{
  "num_hidden_layers": 16,
  "hidden_size": 192,
  "num_attention_heads": 3,
  "num_key_value_heads": 3,
  "head_dim": 64,
  "intermediate_size": 512,
  "vocab_size": 8192,
  "hidden_act": "swiglu",
  "norm": "layernorm",
  "norm_place": "pre",
  "norm_eps": 1e-05,
  "positions": "rope",
  "rope_theta": 10000.0,
  "rope_fraction": 0.25,
  "qk_norm": false,
  "attn_scale": 0.125,
  "bias": "all",
  "tie_word_embeddings": true,
  "parallel_block": false,
  "init": "normal",
  "init_std_qkv": 0.0314,
  "init_std_o": 0.0,
  "init_std_up": 0.0314,
  "init_std_down": 0.0,
  "optimizer": "adamw",
  "learning_rate": 0.00181,
  "lr_mult_qkv": 0.4,
  "beta1": 0.9,
  "beta2": 0.98,
  "lr_head": 0.00545,
  "max_grad_norm": 1.0,
  "warmup_steps": 556,
  "schedule": "wsd",
  "decay_fraction": 0.612,
  "decay_shape": "linear",
  "final_lr_fraction": 0.0,
  "batch_tokens": 32768,
  "max_seq_len": 256,
  "doc_mask": true,
  "train_tokens": 356900000,
  "max_steps": 10892,
  "dataset": "wikipedia_en"
}
MLP neurons of a small language model. Each row is named by its layer, matrix (gate and up: input weights; down: output weights) and neuron, and shows model dimensions 0-191. Each number is 128 + 24 x the weight over its row's rms, rounded and kept within 0 to 255. Numbers have three digits each. A neuron's up and down rows have the sign that makes its largest values positive.
Before each neuron's rows, "fires after" lists the tokens most often just before its 100 highest values on Wikipedia text that the model never trained on.

fires after: "  ", " Total", "-", " short", " Final", "\n"
L2.gate418:096117144111110155112146115081135107159134118137150122128075138108120145128087104150138168133159153130119121119113135131135128137125146128122157154152083102107124090101143189155122116138167163100094113137120107157108135111137113140129144148147138153168146137135134123082171117161085092143094130118153141113116123120160143160123085143152136120134085153138103146155127100123135109098136112099158110080183115115184105143117121129110086109123145098160103124097104172161132159111143102127123102130130120108128145105142119161118110166163112137178132154185110096169141117132116065102
L2.up418:110157158128141139114106135164126112127100101149104146106143118097136154113146114154139129083143118154170101096156140175115140143152122166132145104087126079117099189119141115100093155142147161167101144146134110134148140110133108098164129103095146124116082133150134135089136107116123174081070115112125141145096106079111137135144141130166162115108135110127094095160141113111131095139114089153123097120112121114107101117131115136140132154122161106165150112154151148177139162075139165113162166092100156161123131134122124110111118138146084155116113146100094149140167131132147112106
L2.down418:102079126131120155130096138182119134127101128154100159101126114067131121128151139165096152166177131083130138100144168126118095124109137130130130074121100151141133121133159129116131162102146115139131168166127096114126162111121152103152108110101097167096100120145114080121151112088119127104110131135133126119103145123153086125124154156133116129134141106116121172083146123137165102142105109156097177094120112161111120117114080120132110061132146116130125146139144104136172078149124150157129121128155140135138162131184159125144140116122105158150155147099134079129136145136184118133

fires after: "-", " \"", "."
L7.gate435:142108136126113169148155160128089093112142138103172109108160148140126141183128133113126158117128138117160128113110126127127126092135134110087137110105135140128103109165100126183098143124137083134165125167132121124120119091122118125130117089109118166132137105080111139154126121167078111142137118147113109174115127140169143102124165125103108122135107124113174143126125156127111138072114136140142093145099164131148124100162122134141103152088111096097161157124132080081082105078178129148156117101139162146101143124114145125179199114134141122132141114132126157103092156140144127161
L7.up435:121170126104121096129121087111123122122132169129114126138104139109163126106104091124098124133165146105167141095175122107114160147111160105129117158084119115134136096118154099084143120123110135144167137138101116136134140129127138126145098112137153099110106102124127123144116164116138099169082155122148132125113141139171106107129129142101115143122125149137116132094115154092129078123146138092140111131127126115114169163115101173107129135172136116149170124166120059131128065085141138127123131110118121105135101164116124129124146155160120187151160170058135118122135173177093080134
L7.down435:149143156125132137167144124096120140140148154109124145128087112168105115112145143136154149123086161109172090133177098143116078151113084095151101119144123106098121124135122125157144144136134129099106125149156130119146112109125120113121132059134131170131148119122103186145142096129112126133136121093158156146138172137149130114091108176159138117166114115106122123171116129148178124116101102125174147168119145137136095065128130063150126153099108094105125115132140138148105137106107118128107126077153135140102121087156146113154129118122126095142134180151127144107082159089146135161

fires after: " |"
L2.gate410:103086135125121147117118137148156136132162184171111102110099123092108108130164097115132157135128116162142124113151102168148130124114078143155143125159099197126116156158106112129172163096127156113116068148136104160157118141128132113100138111102116157153116120143114112106131162126162177106125107145110149143131103115153120121080184087186132133108111110115120147148141125142140148160131172147139108125123155117128113121126097152091107112137142115087149113128134135141122108108100089110145112135130101115110126132099126140125153140088123188118188120156127140167085090088146136126
L2.up410:145145114105111145099119135142171106148155146141158130124086149141111091162125127129114075155137136130119157113124087152108091119126131147127091116125142112057138097115134115098169137094094146146103091136129109144135142121160121099108103097120151123179091125077146117155094100146124173133095099165181155081118169135188114148125134112158187114139098123149117127101138185132112128148122108105131105155162146105104131113165114164147123117134129095146143130102119100109174139089156127113120156148135149143147139141150155106106123154147127148106093145121133143153124145103132153103
L2.down410:101123082149137119165146109162166092145128133115141131130105116171103148144145160154116128119088081116106120120138120114155077116099112172097114166108087118125099139119108117153079158112139150107133113139127111172161119118126111091134127153149125138163107152107139119108134123141096167119148091096121122122164134144170173113126120121123164092145160123112165159132146098160079135160084119127142079128116157112132137074111162156090096112109140127170178121084117105128145136148149133114116137137125144120171132147089101157121122164090143102135158159104142145159133113129109142099

fires after: "-"
L9.gate501:141113072138113095146131137161106117167137103152124116092138111132132143135090165079094162139088142114144143146149124156147126134105136156162127126163120118112123138158070129100122103125131107115152112136138095094107108155140108112130137106107076127105201109126117125137112120120167140095106142142143165123140059108113136146144122143140161145051121110124141122125150148149136117112163116124130108123145103127163126166140133121122085135145092162166139101106156080122140153119166172139145095113155162157154117130159150114153125107102152112138103119170084105150114149109091147135
L9.up501:129159120138190085123137166130114161118124144150110137110141124137153104149104066164105092156126140127100131097110115129110072159156130140112096170137142130138155102118131133155136075123166092131098150090148146130160123107168102166123092177129102144146085086162169128107127128117164105133135152124153131108083130106132133170095141120114066141174152101142107148167157130081143141132137090118158140113111119124149148157132131160149114143135143099105125130121128116080106105096115150127117115142145107130126126135145169110105064139140127120124113141127134114111123169117108152104
L9.down501:145134089122090115106095108117092153138155100093115149121118170154159155127151147147134134069152167143094145131134169125166161125152135109128147121112107097113151146085142140135086123167120119114162078139114138129137109154116124101108168123156119094144114130139151145136115090117180105112090152124138147164133148102126178076098145145162136132067124092166106155134157106128147087139129105125134131054130124122151184117124121133125106126088137107162150118121148132144174138141133153135138140127139114094137131115130129125086161120136094141150162132112087138095110127121144093115

fires after: ";", "-", " H", " C", " the"
L10.gate163:152119099097120134130104138118130147173102108108135132099133086110127117119121168138131093086125124118138154101168132146180141146094103139119117148162095128105135175132113142156103111145113110131098175164104100117143153107094100160111142148157128097129131072123101135115084144181129137124112110117168123100105123098146080162102094156142139134130123155120161155134110128121149106184102157126124112133122128128124110137064131147161117132151138146103132182137108167112167105123120107098142151089130090113107134162123103082149118114118116099155120093141113096194164114122133138147
L10.up163:079167173118111120152124132131095152152129141139123135164177167109157087141158133091075122105139088125160145166115119095118108102139134112141110150102107127176157109104170141115107145113152100131126115125116133130150106128107151130115052114139112106118146150120167162141115155132133137112136080147139141073118082135144162108184118103126167121119076114139131118164083137153102132123117105140121119127136116120130125124132082139078175083065128149105137128140109134133146171114131144151149105131099103130116140146147086123114160145147105157135145107116128148113146143123124128163
L10.down163:143130150117129108088102125121125134094155117103148144171121106128112104107111109171134113107157134117133129146118116153154091153134114126163181101088086115135125068152129119122151141130129121160129169151151098117131143145164149088132145140130108143131131164142177145159164157228152114103146168133120081129177111121137111175133163133131129106111086107102125111120173123135078112146144089146143100142153135127130113082142115119085134128141112108112135142123134109146156097161133140182128139145109135107143095078113118121112101108149112119087105102150120141105140108107125136106

fires after: "|", "-", "W", " (", ":", " |"
L10.gate144:147085120094137129135140142138157126123094116149150154165131118155131094140113161127121093142088136109108121134158133118115101118108125127144134128076124110078108171141114130158097143082130154121072107102165145161108153131105122128112111126115116145162155120121147090061183097148136156098129129096144115100122133134091159121139158164096133087122115160159154132093146130092145112105162113133137155084113144144140107112112127092142155130156089151169141161095150094095114108108117143108147135165076165141117115127092125127125188103123108173087150142125130132125134129148145154127
L10.up144:138119116120130111104138131119133123142140094154085138125153144114131109103129136127147124140106095140114136108117142105107122145113149127117130103110102103161117127138101121137090090126094166140116126131096134185116151115121140111126137142144149140085196147151114107104136120150156164112154151150182124138118074109140130150116155119154079136149146129168163160120069106137143095100133164093128146128142140124182126149169149116155124096109136082139144135112106173145116126162105137098102120126125142124116091071091163176150124142118120131090157075166171114090067136105115112130
L10.down144:149121161114130113174121128141155120123168144109101134126163117117151100106105156171106138151098149096146105132135109096095123112115104152107111099108106083178123143101163116132132121133117167136143126160158110112135146141129128104079128138143128103139142139118113149129104149119171117157142125132167080155120116155142111101151170093099132142084129140103144129158073097128117137109144117122145183123118135121125159187131117135164103141123168107118137133116080138116102176129095116087116113097152116170125138157161131098112127130140089091187141117179162077152107135119099146125

fires after: "  "
L2.gate387:174076133119126142083103086116090181138130125140096139104104141144125141136142127115141158095163127110151110128142136128157124112097114122147164116104133096108142168128101097128120161103121086192121076132135134102101143150089107149136155139146136094122131135176134127130138156104139127128142126138109142130155087140092140156125151117166111102154145138134145140075152113126113135139080071149113162136110128142092119136095168111096149106162152079109119134156120133148123155131106102108125136112138132170129142105145143118126147162128081151125095128168171131152125103102138149205
L2.up387:106144123144112127116164116133117163103114131105126134139162140136134119111119166139095143118139127125168112123185117166099087125063108123157168102121130162103133142125095119141116131151120122139072126103121133120097139138136115114140147125094108116130126104121128155135097096127154173123126156145120129138112098130120197107120124188188138149150160148124136153133123109087152108129189090137110105125127086086142128155126128131124115140166123079126095088115160084123157091089138088102131142097093135137163107087123125135135118137133146118141140162101180155137155134130170105172
L2.down387:134119139157136115144144114136140116115125135101153120138132146112114158118138128147128138126133104115103122116070132118135145160151116120119118143122128132153090120122202156141133136141164149113136157132093108140136149124140133134155130145175175137134145138110111138124119114000131117132118114105114142120101146130137089124130138108120139148129104112115127130134124137125215128111117144121137137056146140113131112139154105140099144061160113140152127139183082126114092128141144126136115118177147152109102149160134107124094085138107135144107102116142104129136125130142131138069

fires after: " |", " /", "ager"
L4.gate76:139102097139170173128120155135130149122105089127115126120108111106118175123141209147127088117129159080126125135121159162150143119167131183101146078174116111111088150138092125075165110119108146093162143125133134120122161159138113108115163134126110087168108119135126106118120142149114112121137117124140100155102120107164143141117108134147137112127088141130145129093127123133106164110149146169129137154111101095144065109105139116142161103152132102132104117094109102147125152157179116121124124136165090130112142140121161126098148111143122171074127122128130156147137124111161090086
L4.up76:114125112139116150118119121097118122128147130122111143139095117146104130114141162086123158106164125119149134127127149161084104140084156158180142106106160086122179152112128106082159129104125115122137047117108099112163152115144131100121155110106049163092152157156109138170101168122102137133117140156150127130134141122134160116121137078107095135134119155145110131110160122112184133118104143089160144162118094115136156128141151145103106084108120126146131105170146116109112093165110133113138149141092120156125091133122149089116145172137155155136108120143123177099130140138137119127
L4.down76:088136121134111092167134125108116052169157114143132131122159143090118152121114146113126096170169099115114102171155119093106137096159132149122132140149106119126095166123124147146144116128098107132087130132152120131111147123086122139128126112154162148167100122140143113165114156078130147135106096106105145138142097140135126100100140134134173148138109092096141133110086105070113117151165119136149168119113144151142129129139124102171117105161131132116153133133106130093119091133161144167088151101146181154167108116144084135160122100109090148107120178108123124147124156159105134169

fires after: " |", "|", ";"
L6.gate97:175148152065136115162113137099141111138150172139143114101162099124142113165178140122145093124131128179095119123153121123101136070164157114124109104122114112157189154141083161116131105129118139122130123118168146139146146135129088137125124151130113119146132082131174147128073151178173168145115125113112132105103128110131097097133164131095111122126130163096144152116130131128103140099094114116152126136156138112166117131171150106115119109132099073119117131123117081108071144096123141125121130113122125116099064085132116136157148095139112119118146149142126134159148157119163124133
L6.up97:166157114110100084095139154141132092158109122157110108164129130095138087176106118089117139143129140129117086084124142132127113181183113146173131099126129115128154145135114153125117095139098109105105094133145115152166115144147112156118162116132117175106106123116143161183157141114151162141097152126123122108086144138144155102095158142097108120137130158123122159186157070110168114090133140109132117127133096139106099173093130109119086110133139132099115173129111096132119121161134102152126170132116133099118108114138135118112113091129129126158122146173129171119111166114155147113
L6.down97:167167110136135102109139156106134158137122106151126109139118116146111164151095103098142145145156131152138132149147127111112125120138099135164137138131106116111091131111069120132132088175109084117098151132169138129146132164128083155142110142135135184133127111123134116172117135095136110123109130141068160151076131115109132146140139159130117110179172144099117178116088055125156111119117134094085145141117121142166113106096107109115134177114184138139109154139111128145116093129120136133154142145148138105111109089132088098082132158120148110152158155151107134142090154136128092144

fires after: " /", " Apps", " •", " |"
L5.gate372:095114154161112124123108134136165167172147134141154134124160114141134115154145153122153127162102123134108137132156149126138138093129072126159124092110167138161099124138118079132115100150114144125076142132181075109096145130138148140109133168101131092169160078117129124137149132164109126126141148096111126109179111163135103125120079121090150115104127164103167114162131164139118119074168177113135133095119143100142149112110143084138117065136144119133121151061096130134126152124115085132151138148145132125103134094173144082139121111125144109136117109140155116145124130118115134124
L5.up372:121119179155156155110084124156101116145092047136119154151106174106106159105143121126150109109190094112135167134163133082161130132129117110121160078116127136120131178081133149127094144141104127101119117150126115134098148084117141143133120111161122092121131088141155149104129104124139124131143160123125096094128118137123124123134126132149094140122090128133140148130162103158122125141104116115121131141146099120102096115094146134140155080125160121135105109115120136164173140147096149152176118162107141107100168141138129106127106147141128120099128121116133190135138124211159118095
L5.down372:137158080062133117174152126103113150144153157130144117157166103137139125091067121148110148108104124139147128123124126119099082104104106150155095118133155131091122154174113134107130115127146107169169120112109140104142165109158133142131139100110114098179134115130101145146127098210153128119129131118144112132136137105108133156120149150134120146121089173116094082135108122126152131126123127120093212135177134168132127128101103093132148132107129111132117152119132136115128102125110137124169108130136090102155091168117105132163144136097125092144101171106144126123158110126130143169

fires after: " |", "|", "."
L9.gate233:102149118085117113068133143132131127173146119142101145157101123100085071107111148141152129123188166168129116081099148100109127124088184130135108145150133139187138127141096112134130158132124131132121140116104132134099125162152105152147116119157095176143125134152179146128120111145107153113137104111111170101107102143121097164078100114150127098115124170146104148145108164093137103197098135101129114098103132138106157149143134118120144154104114108159136103163175114142110138137104122127107138103137141132125126093125153151126123122124104118140105143166130163120102176116129152157
L9.up233:113164112078110117093068132166117102120125105092154104144124104116146132131100170156186115129161114167162083106113116094110138148159165103085125123138118155143123119146116109110110124172164120176145124101131132113090094162129115135126126110087134120108125117110167128111140110139132168141123127164164142145130123155136091123114094139108164114134086126152136141155090135118126150167106106125106132109118163129120112109125206055127160122089142116139157134124132137109100138141078099124120119122137147158135134117106130129105153124130080106125136129162137137165159163118154141163
L9.down233:109134141134122148185147112107130122111144118156106117115106140144100129110161107107096143136098143107111183114164128151119142106106121131115140145112148094129155131156129145083127108130120121115132169127118150116161169153162111109099175155165158129078152137143098139094126158143146120178120156091110105138107120116118141134134138082169087128118101114149125082099123149123197148127165141142120107146131092159151090097139101135086129140145148116087120144147086126141136132095160104134105120153096085111108113139148131144150134144192181129088112128112134100114108097171102114144

fires after: "\n\n", " (", "="
L9.gate401:114155149086142119135141119086133109146090087114144128166109120142140120127161135119136092081179157075110139115113129161100141119143147132088119121114146187128116142149134131108114111167113145111115142108182120140148140126141164183131100142132131135114083136109124176122122140169138120154124089084147119109171141113149151133158167114093149116150113104112133086103153153150156178116120103122197116115100125101153137109115131160092122102104119099127151124121146150151145149147077097129101103100132148105099160107105096155110125092152131142161147141118156135124123115105107147085
L9.up401:114147112123160091147146113118145130157150136113117113110124091125157124104111123141112098096160211102151152149160129171079134125136152152151114098082153124167098086138097114108157111154141150137147125086132119174125157121157146128101121141123141113118078094158131149153110135146126114119147151140167122126130104123047133139121134107165124136141112177141160103153150086116129111124136136118125140146162131076132100133129151095135155102109096148124106110147133164120116111096122096128166122114084122135122139130118102127185151130193147119156114125107097154128163134150120112092
L9.down401:095115125099117187165089137154124112142129133144136109131067110100148146126124150164133131152168124114121127138157147142155155119126123144161124168135109125159188122123119151157118157092092138123129109118128140150152120094121117092095119158099131116077074125115096101136131155140073093092109122125106128119143156098161131128167137113103147115132128071084131129121114135110150092152149163139166095123147128123100103106093107149153106136114081130155180128087131167132150136133165145115118144174146136158139134084146100154132127146082158167110103108139147123107116149123104134143

fires after: ",", ".", "ger", "iche"
L3.gate423:139170144126134118074159066143119102112158141136123100149146073135162129120154150144147116132111117150140113103136106107090125082122133166172149163116113084163117130120108095116110130130146156136130095098089137139111103132156101130098128149125161131107117128068156139142124189138141194133146142112170090105147136156132089072170119103129105111120136134153117111134150113130139121168096115138167155106076124134115131154124120109130146115125160145115120108134124117102116126093113163167110125125108143170138130180077123122152114111118128107113148156138132152171115127083116106129
L3.up423:149145109122148095148178126181140161116122128124133169123114169122102103129116105120143084143145146173125144126094158126123147142133107111140091082171110137146121112134091126173128083095133166124099090103130160103194117127152159123096098083155116136118131138113099141137131100139121122134142087135115117110125144138124136079108117116134115127133129112122098126149198140134127122151085078111132147160127140121170123140132155138112181140075146131129083132087104152124170145137111124175116130104123151105111149126148106114165128129147142090139130164134159152100170152126096159117
L3.down423:152112117149138138103171136135146138081099096147134120183131128114123082124108135131165118127113096122114115160150070092153165128135133152140138099106157166128149165147136127123099149101121122162111137120135114116153138151146140110174128129115111143143132149121093153138125115111079118092132167087095135113131132164103099173178143105140106112144124137117152140133139098139226094144088127127149127136089103114137105109155141123150103151107131139143114109096108100152159083117127176096156134137154138128144153115070083161122111101126129135137134095115129096135182127103125133115

fires after: " |", "da", " cons", "d", "i", "imi"
L2.gate413:143099130078129109105120170134125097120122148154140101114151099111089117150121074154122103108115137122121122153108168121154118164125151140145110167097103157113125078158131115130099084110110117107134129110155097122121125140118117151153147148153138139154148114127117140062152103125139125122143116114150146097089118135148065134110103139150125137112118147128161146095116085156141079083115135142112110130150129135140158159127123162139105180173094157125123137148098120134116135163116086072117149198104131135111149078111139101128112140123177153144185140149128112149127116173148143129
L2.up413:121093131160114089133092075114141170134170177152155117122133149133137150114102096112133112149109113119103142118125148176176091168152130145094126129132136133155122100187126115096136129128098142148118185132151118139079125175122143106106099134115124096148106138124158152130119094120141118135104126112147093148158089176141191157145111108117158148106115115157071114126152155115095114133088133108175136119125132110153146156089138167125159134106125095095072118130093116120138138124160123114109085147136155130124118139123166120144152095107119147146147158101094139145123143103136116118
L2.down413:107149160129114152114115142134130110113087127145160081120153108096105085127106121171123138164116109128134125133153102122130101114092152117109135184116129095119107121108114114104095184100080138136125124138165154118135144089117117115144120143151116139158091127141162107173124107188101138147083152132148135139118128150122113142131175147109129130143128149113171131115152110113082128133131117130111120131119096145131137123140138125143083138133170113146153144024173098095151127111124148076107126118130108125173143111103165114180099142156148122133137122139192140135099113145117142109

fires after: ",", " |", ";", " as", " \""
L9.gate149:100120138127133104133144120148149168171141148178161142099208144139165108119096125137096127110136104118136121132145111118101134177078172114116132120106123126132137153139104155099144060157134107126163142114151114128116122137126109152163128117129064094148115154140132129089117097138149134118076120182135147128139118119155131115140137117137096161128094181161105093126154145158104150114102163134107140128131137097188111137106124118135156110097120118088107063128141137105132155104139126130117141171101077154134163148117110099112139107127119105146146120130107104144141102121140165144
L9.up149:082154141138099158117160165114171170099136145106100118128080101094113091172122128078089158096145117105087156160111139128117131124116136141134138109192134094093108139160150119137118102123105135121094125155140137147145127093163126133096094162107135130139115131142112136160123138133110152105141109149120140138129124140101144126130114115116106115093089099129153134149158119117129140090132123110155116149154150156148177102136128121170131151119143127095076155120115146078156137137143118084135161122087142098108133143122112206146130113101144118103153107150112127118198166151129133160
L9.down149:122136128134140110116149113135145090106112084100083107150111127139150124157140141143131132130114095157119143108161123155146161098150121131112148124137118122143140134082152157116126118087131142171127106133115110116160137099107139094121110083157153180072156189149156138129115149063128122139116150134082094122129135157110091149124169121111131128120192080096156102131155115092125115127103122154169126101136105158052098084143150096159142116084160169144131114152143152149139116146132119153129132109121153170157117138129091125109125128149171130135101107151127137126135115130113089136

fires after: "\n\n", "°", " (", "″", " \"", "-"
L6.gate426:125125132103128145104117109126153125151154115148144148165153090133108139205119101107150093126092130135123097165111117118139174089132139103127130075057121153132154145138150146126114120170120131110134134132140099084118127121109107104148126133130088097108133087128133098131158093158124137132162125153138133145103155151122132101143142123169077138116080153128127158132129109111126162119134109090126101104115066141112143111116176100099119106137150116127129113142145151120097144102146143139117147145110099107134120105145153103132165114129166137186111099130190155111179083166154153121
L6.up426:119101131114117120126128079174130109131105133100166128163098142143136133163087103143162154120089141099097124114145097168129172133125081130143105117105135150112152125150092100109119120120142152158136193168120141143124110121079153172117153149140103151050107132183141129146153135136130123097156098172130158096146138104097128122153076093131124113127140145136123106150147129140145081105126103136128129140156153090141112088113156137141112113083118155117168128104158150164152133111140121122131119136151125105118143090138159096135147147125144132132136083166168143095121106152121093116
L6.down426:157138113115118089141100123134159112106132133132127113169140101102096124089154103141164153126167124149134129118115147103116120117153091117098114152132115166150156074174146141139160099137120114130141129157125142111121148156078156110130123122147060083110127084100140066120148138205078110143151123129111149132144131131128093108152195099159095126127134132136159154117119128116137169081095151141145110134127124136103095153150121138134098144117153132102144142125122170140134099105136101137136199107146152136124088140145118123111177086125154159130120135116121113136105107142156130123

fires after: ",", " and", " but", " that"
L9.gate109:139140138108127114146163124151116103155095153145167101071148110146127111128157152104145103134150125123133106111157107138123130165145097131158102080116144130131162144161115109123108163091103115157157184156131148103157142138120098136114104108107094129124129144118149157122155134135152112146149113134140156139095069143137123107086128161136115146136129171155078119111133125110092123100143122156144177100133134093133079108107156134094148132149168142087139100093137111112146138090127104123101107073160126142160163082133113112149121112130136085170154173136125146142164135147153152075
L9.up109:160160130105092147155154120163080142127150138184132142130094156131137138132109127166150183086133120167130112106124163120107118172136093154152122031080111115151132142087132117182101140164123112153131156129113136131149117136108130139112134107121103169128165130117102146163150133098121130137119108190141173120096115152105114104162101119123117143121116135170132188158126123142126135143107140133159092122135141102118112143100121099074140092115130159089139129106128117112116132129124115164110131098105134143116117132118121103145130160078147130139171159118127161122102092135117133129
L9.down109:157115143139175159126129162142154085126167127149095119159089156091116175151128108183110144135131138137074126072081118145155052157097125102113134131087145093155128147107127157146135148146161129124142157158079115152166094132110125164180145143116139115129100136103137139128125134116089140116104095101179105122117125105145118110142127163123168133137158123122143123112152172157136119124106131154120143147099097178126101105160124122089129112147141142122101143108111113128129110147103140133125149068124135158111133147114138079147104128147110086123126098117114116114120111133108100156

fires after: " was", " one", " is", " became", " of", " un"
L12.gate382:170154122108163110116120123104106148151108132149154112068116105138110123113116153135138148132137131113132152151150148130145099152131166131083124142166122099110162128128149122092100150110117086109163082144145166132126119137130128068162148099142072135120122141136109158138147117141173096142137140115106135151160078117116124182098092108125137151099171133135079087154124159166128171095121090119107117150108097099148151108114130097099171126141118134109130136164132088149154140108105110166121099150106145096151095120137175129156126103139087123138144164120159080129125115127157129143
L12.up382:141118180101146136141144132154097113135090144117125135129086126122116114136158127138085104146157169107084118113178123115142094114150135140121144147165132088144152121122130166147081157110138094144075132155130090159136096111117136150102164137149093148133127072146090107107168132106170103129146132135091145119185098077123131158122089106164100124120165113104152138143091135123167126126121112121124122137125135187111131136175167146132111126113122130094086097175098143124110143127122157128188108110105162114103142155126108111151138145141105132107120103145113140115130137164135142090
L12.down382:153104102133132076085120151142102155118160113151111111110103121144136096150124168142155138123165116156106131122099132165147078180128136141107118100148142110094116135137143155139176124149138154118127148153104140136170126165121151122091155089079140089162126118105131068132161132150130081103102115116164173128132136144149149174145126079162114149072149093133127120123141101106127131115121138101134151179106138166120119107147159101142137143151126156086113132170143124085127124133101132150120134115069125130077122146108136122135138150081121103107131136139133127096104149163148133116

fires after: " |"
L9.gate441:147113120127139140091136134166129095170112110162123150163117131108051122148079150111108113068135103136130113139136098124101149121061143167122102135147152102122168170112101140110126150129108124104134160129141100135083128131143132111156117139161084161146142142171127144112131083158147121163135123093084131103138098115136132142097126140148132124112121160163146149153084144125068132130116153109096150091121140126119125124124173106120105146093120126097114152156124108158127153123122103099162163089164121122115112098153133149161138123175133157164129179128137133128117116124141171142
L9.up441:149205136139109160130162132139117127115105095101159142128153127087109113160156173139156132151139156121084068127117162106119091125105113104108191111131133116118101132147111087157138129152153074162131086125148126124149110126108109128121140103092138130119174152108146094126117155136118105138115162114139133132154122185103143097115134185111190085147143141102125150112117100117116150116134090162141139133097095161098120104122148129130120167136132142123139129103120097146153133130117140160134118111176144139115119109101102110114107179186140089121118142158145101135113136129104138112
L9.down441:128117138126139125130183117116116167108109105131127130086084129139156108142150122138149153098182120123126163117139135094137094097118155077134120152114142140149169129154143097120082117121081152124146137143137115115106152184161132075100116136152119106137137109098120154119136089114161142150101127102092116134172122205118124111101152096117119123148133118134143120129114157108120115137118118114146163118146070128128148155144130123124130146169074115134170123135125152094170103105127148069087143162135145125114126145130127124167121164186140145116057111124138096129124142121102142133

fires after: " |", " 0"
L9.gate318:138133086118146128099133146133144112125123112060139123161129130105127071108114182138178131168144140151129071112129092105129132115129138113122139151141131132138114112119135127092137144093131193121109135107143123154142126129117119098139134101119119125157085141160197101118148123077136124130092111121160132115093145150122127158104105177157138102130151177113147083101147140096179098155111135125129125104126160146087126174142150100140135128109131140152117123148132123160130148123124148087101154096131155136149174068090147122090089105130116138160146163127127109109128168114151120141
L9.up318:117132086098138137118152148117139154138137099119137101161114103105131092139112144128178108134144117150134091112075117097122106125134121096117101133155093149157125141133098124105099126137154116147131123115170126120084132129134127114136133109116091152129099124091178140106143109200150170119130112175140123133088130133141108120139141160109103150122103189066104105131134114101126160167091132125124125118080133155140152129114186097144147127083118120129157076097139125120131130139120139097119142110150136178126160070085130108128125113061117117145154139150128138110132148102145160162
L9.down318:112124144118138088132128108146076084124108144111128157097162116159109120120157154157163113110127167110123139095199095148125158102133161113114142149168151121106117101136132145114141134114113189112142161141095122118136111146114114136122132141142175118128193132166102114098093148079151110142123139122103098138112133127132142155127109067161134082132115106184122106143126156123161089121130129164118105089132114140124090115137107108113138133164102136114101161145136125160123121078152108127129127087112154107149093147156141151139127135191122114114076130106139127182114113128132131121

fires after: " was", ",", " and", " film", " were"
L4.gate240:156146089129125119114139138141168115134131102106125122152165150165141143105138151087156105116155110136106149102142149146130097098086140124081124148133155160106150140120038149145086102133111159084132172134149101127094129157163126135125153159100086116135124118124146130118110097190163142102142157102116096100132128118177101126120133149128114119100148125150154141118095123130122159127115156130078110080137162127108109129153190143125130137103136106146122131123143114135095169138122117084102154139155154134114085125176128108112115129107097100171120126100147157131123080108121119110
L4.up240:153150125121154165160108123102150113118119122119083136160111149106201118104100104123126128068089105155128104122102143130115106106136114162131114134118126138135139134133127148138086122142143139116094119115159126103132167093131117149118149132096136171126109118098133182134153103115153159099089100148096148125164167096131152117108132116167117136118154125114136143139101161163133151163119166094110144131110114133100066102150166147132110139100115131135130103117169101072127149145085141183103134120106110191144100168131123176113131116144127095148142145134107118109090127157085149127
L4.down240:108108128154110146132100148149126089148135139170124154135155147125153111128131111145142153083146160128095151100099100148100152091139172145124138161101149106153096130106050130126144121132144120158122140134118102096158130146119115146108138125135120126153115145093162140161114160063070161119120178102147141175130136117141122146092115120129122154128084091088118129122143095119122140134156105108114125142107149132100122136145121125175118100106122072094079118172145127142132122137157146184093116122099141134132138159150121153088154141098164154132165150094121152078101116131134113117

fires after: "–", "-"
L3.gate87:101091143107149092106129077115142158134116140118131159117173108129146145099089111109112128150136098201113099124130144112137158161095095136160137144068104121103112172133125171108142130134154086158159115067134110130125113082142095125163127152173115111127138136121152130122107141138166102130115100164141151110128098155115110120128111104164138171115151113120090081172136162096123097101138128151153115110126123137145102122089166131141102141115127135158139093159116114135148151134163106093175141112120127171139091116098128128136124125156107140153101161148111114104121122166089134123
L3.up87:093114132090146127163116150123122143139146085146105129145116185137116120104122119104134124120137134136162104146134141128146151130132132090084145150106141109130144083135126135111129157130125132167157148115068138099116096079144117149096103133117094103114110147109127093182139128119135120151122134152128161088120088148173110147181077136107064135186114135128125108142118128166110123134097123120105152140132162127103124140144108111092152122127157142109103124145095130147102137130157114130096151137142129140152114158102143211166123126139102167141185124131089146140172078117154126107
L3.down87:133108116124162151139125130125141178140077129116122133136123105086179127159122133154153121078135156103113142103144112091136155130128129123132164149098140116138172150121099150152080103093138145142143149096156183136176110128161141159135130135138131115105107148137130159132084164138146152112114107107105150160150058145158131175163101144127148108157092114143160127176160135079142100144090116123138121111147124118155133151135109083151131110120151130107147109112121128146117110157176097124111120116127101134121085145124095133135083112113121137121114097150131083106123160134086078098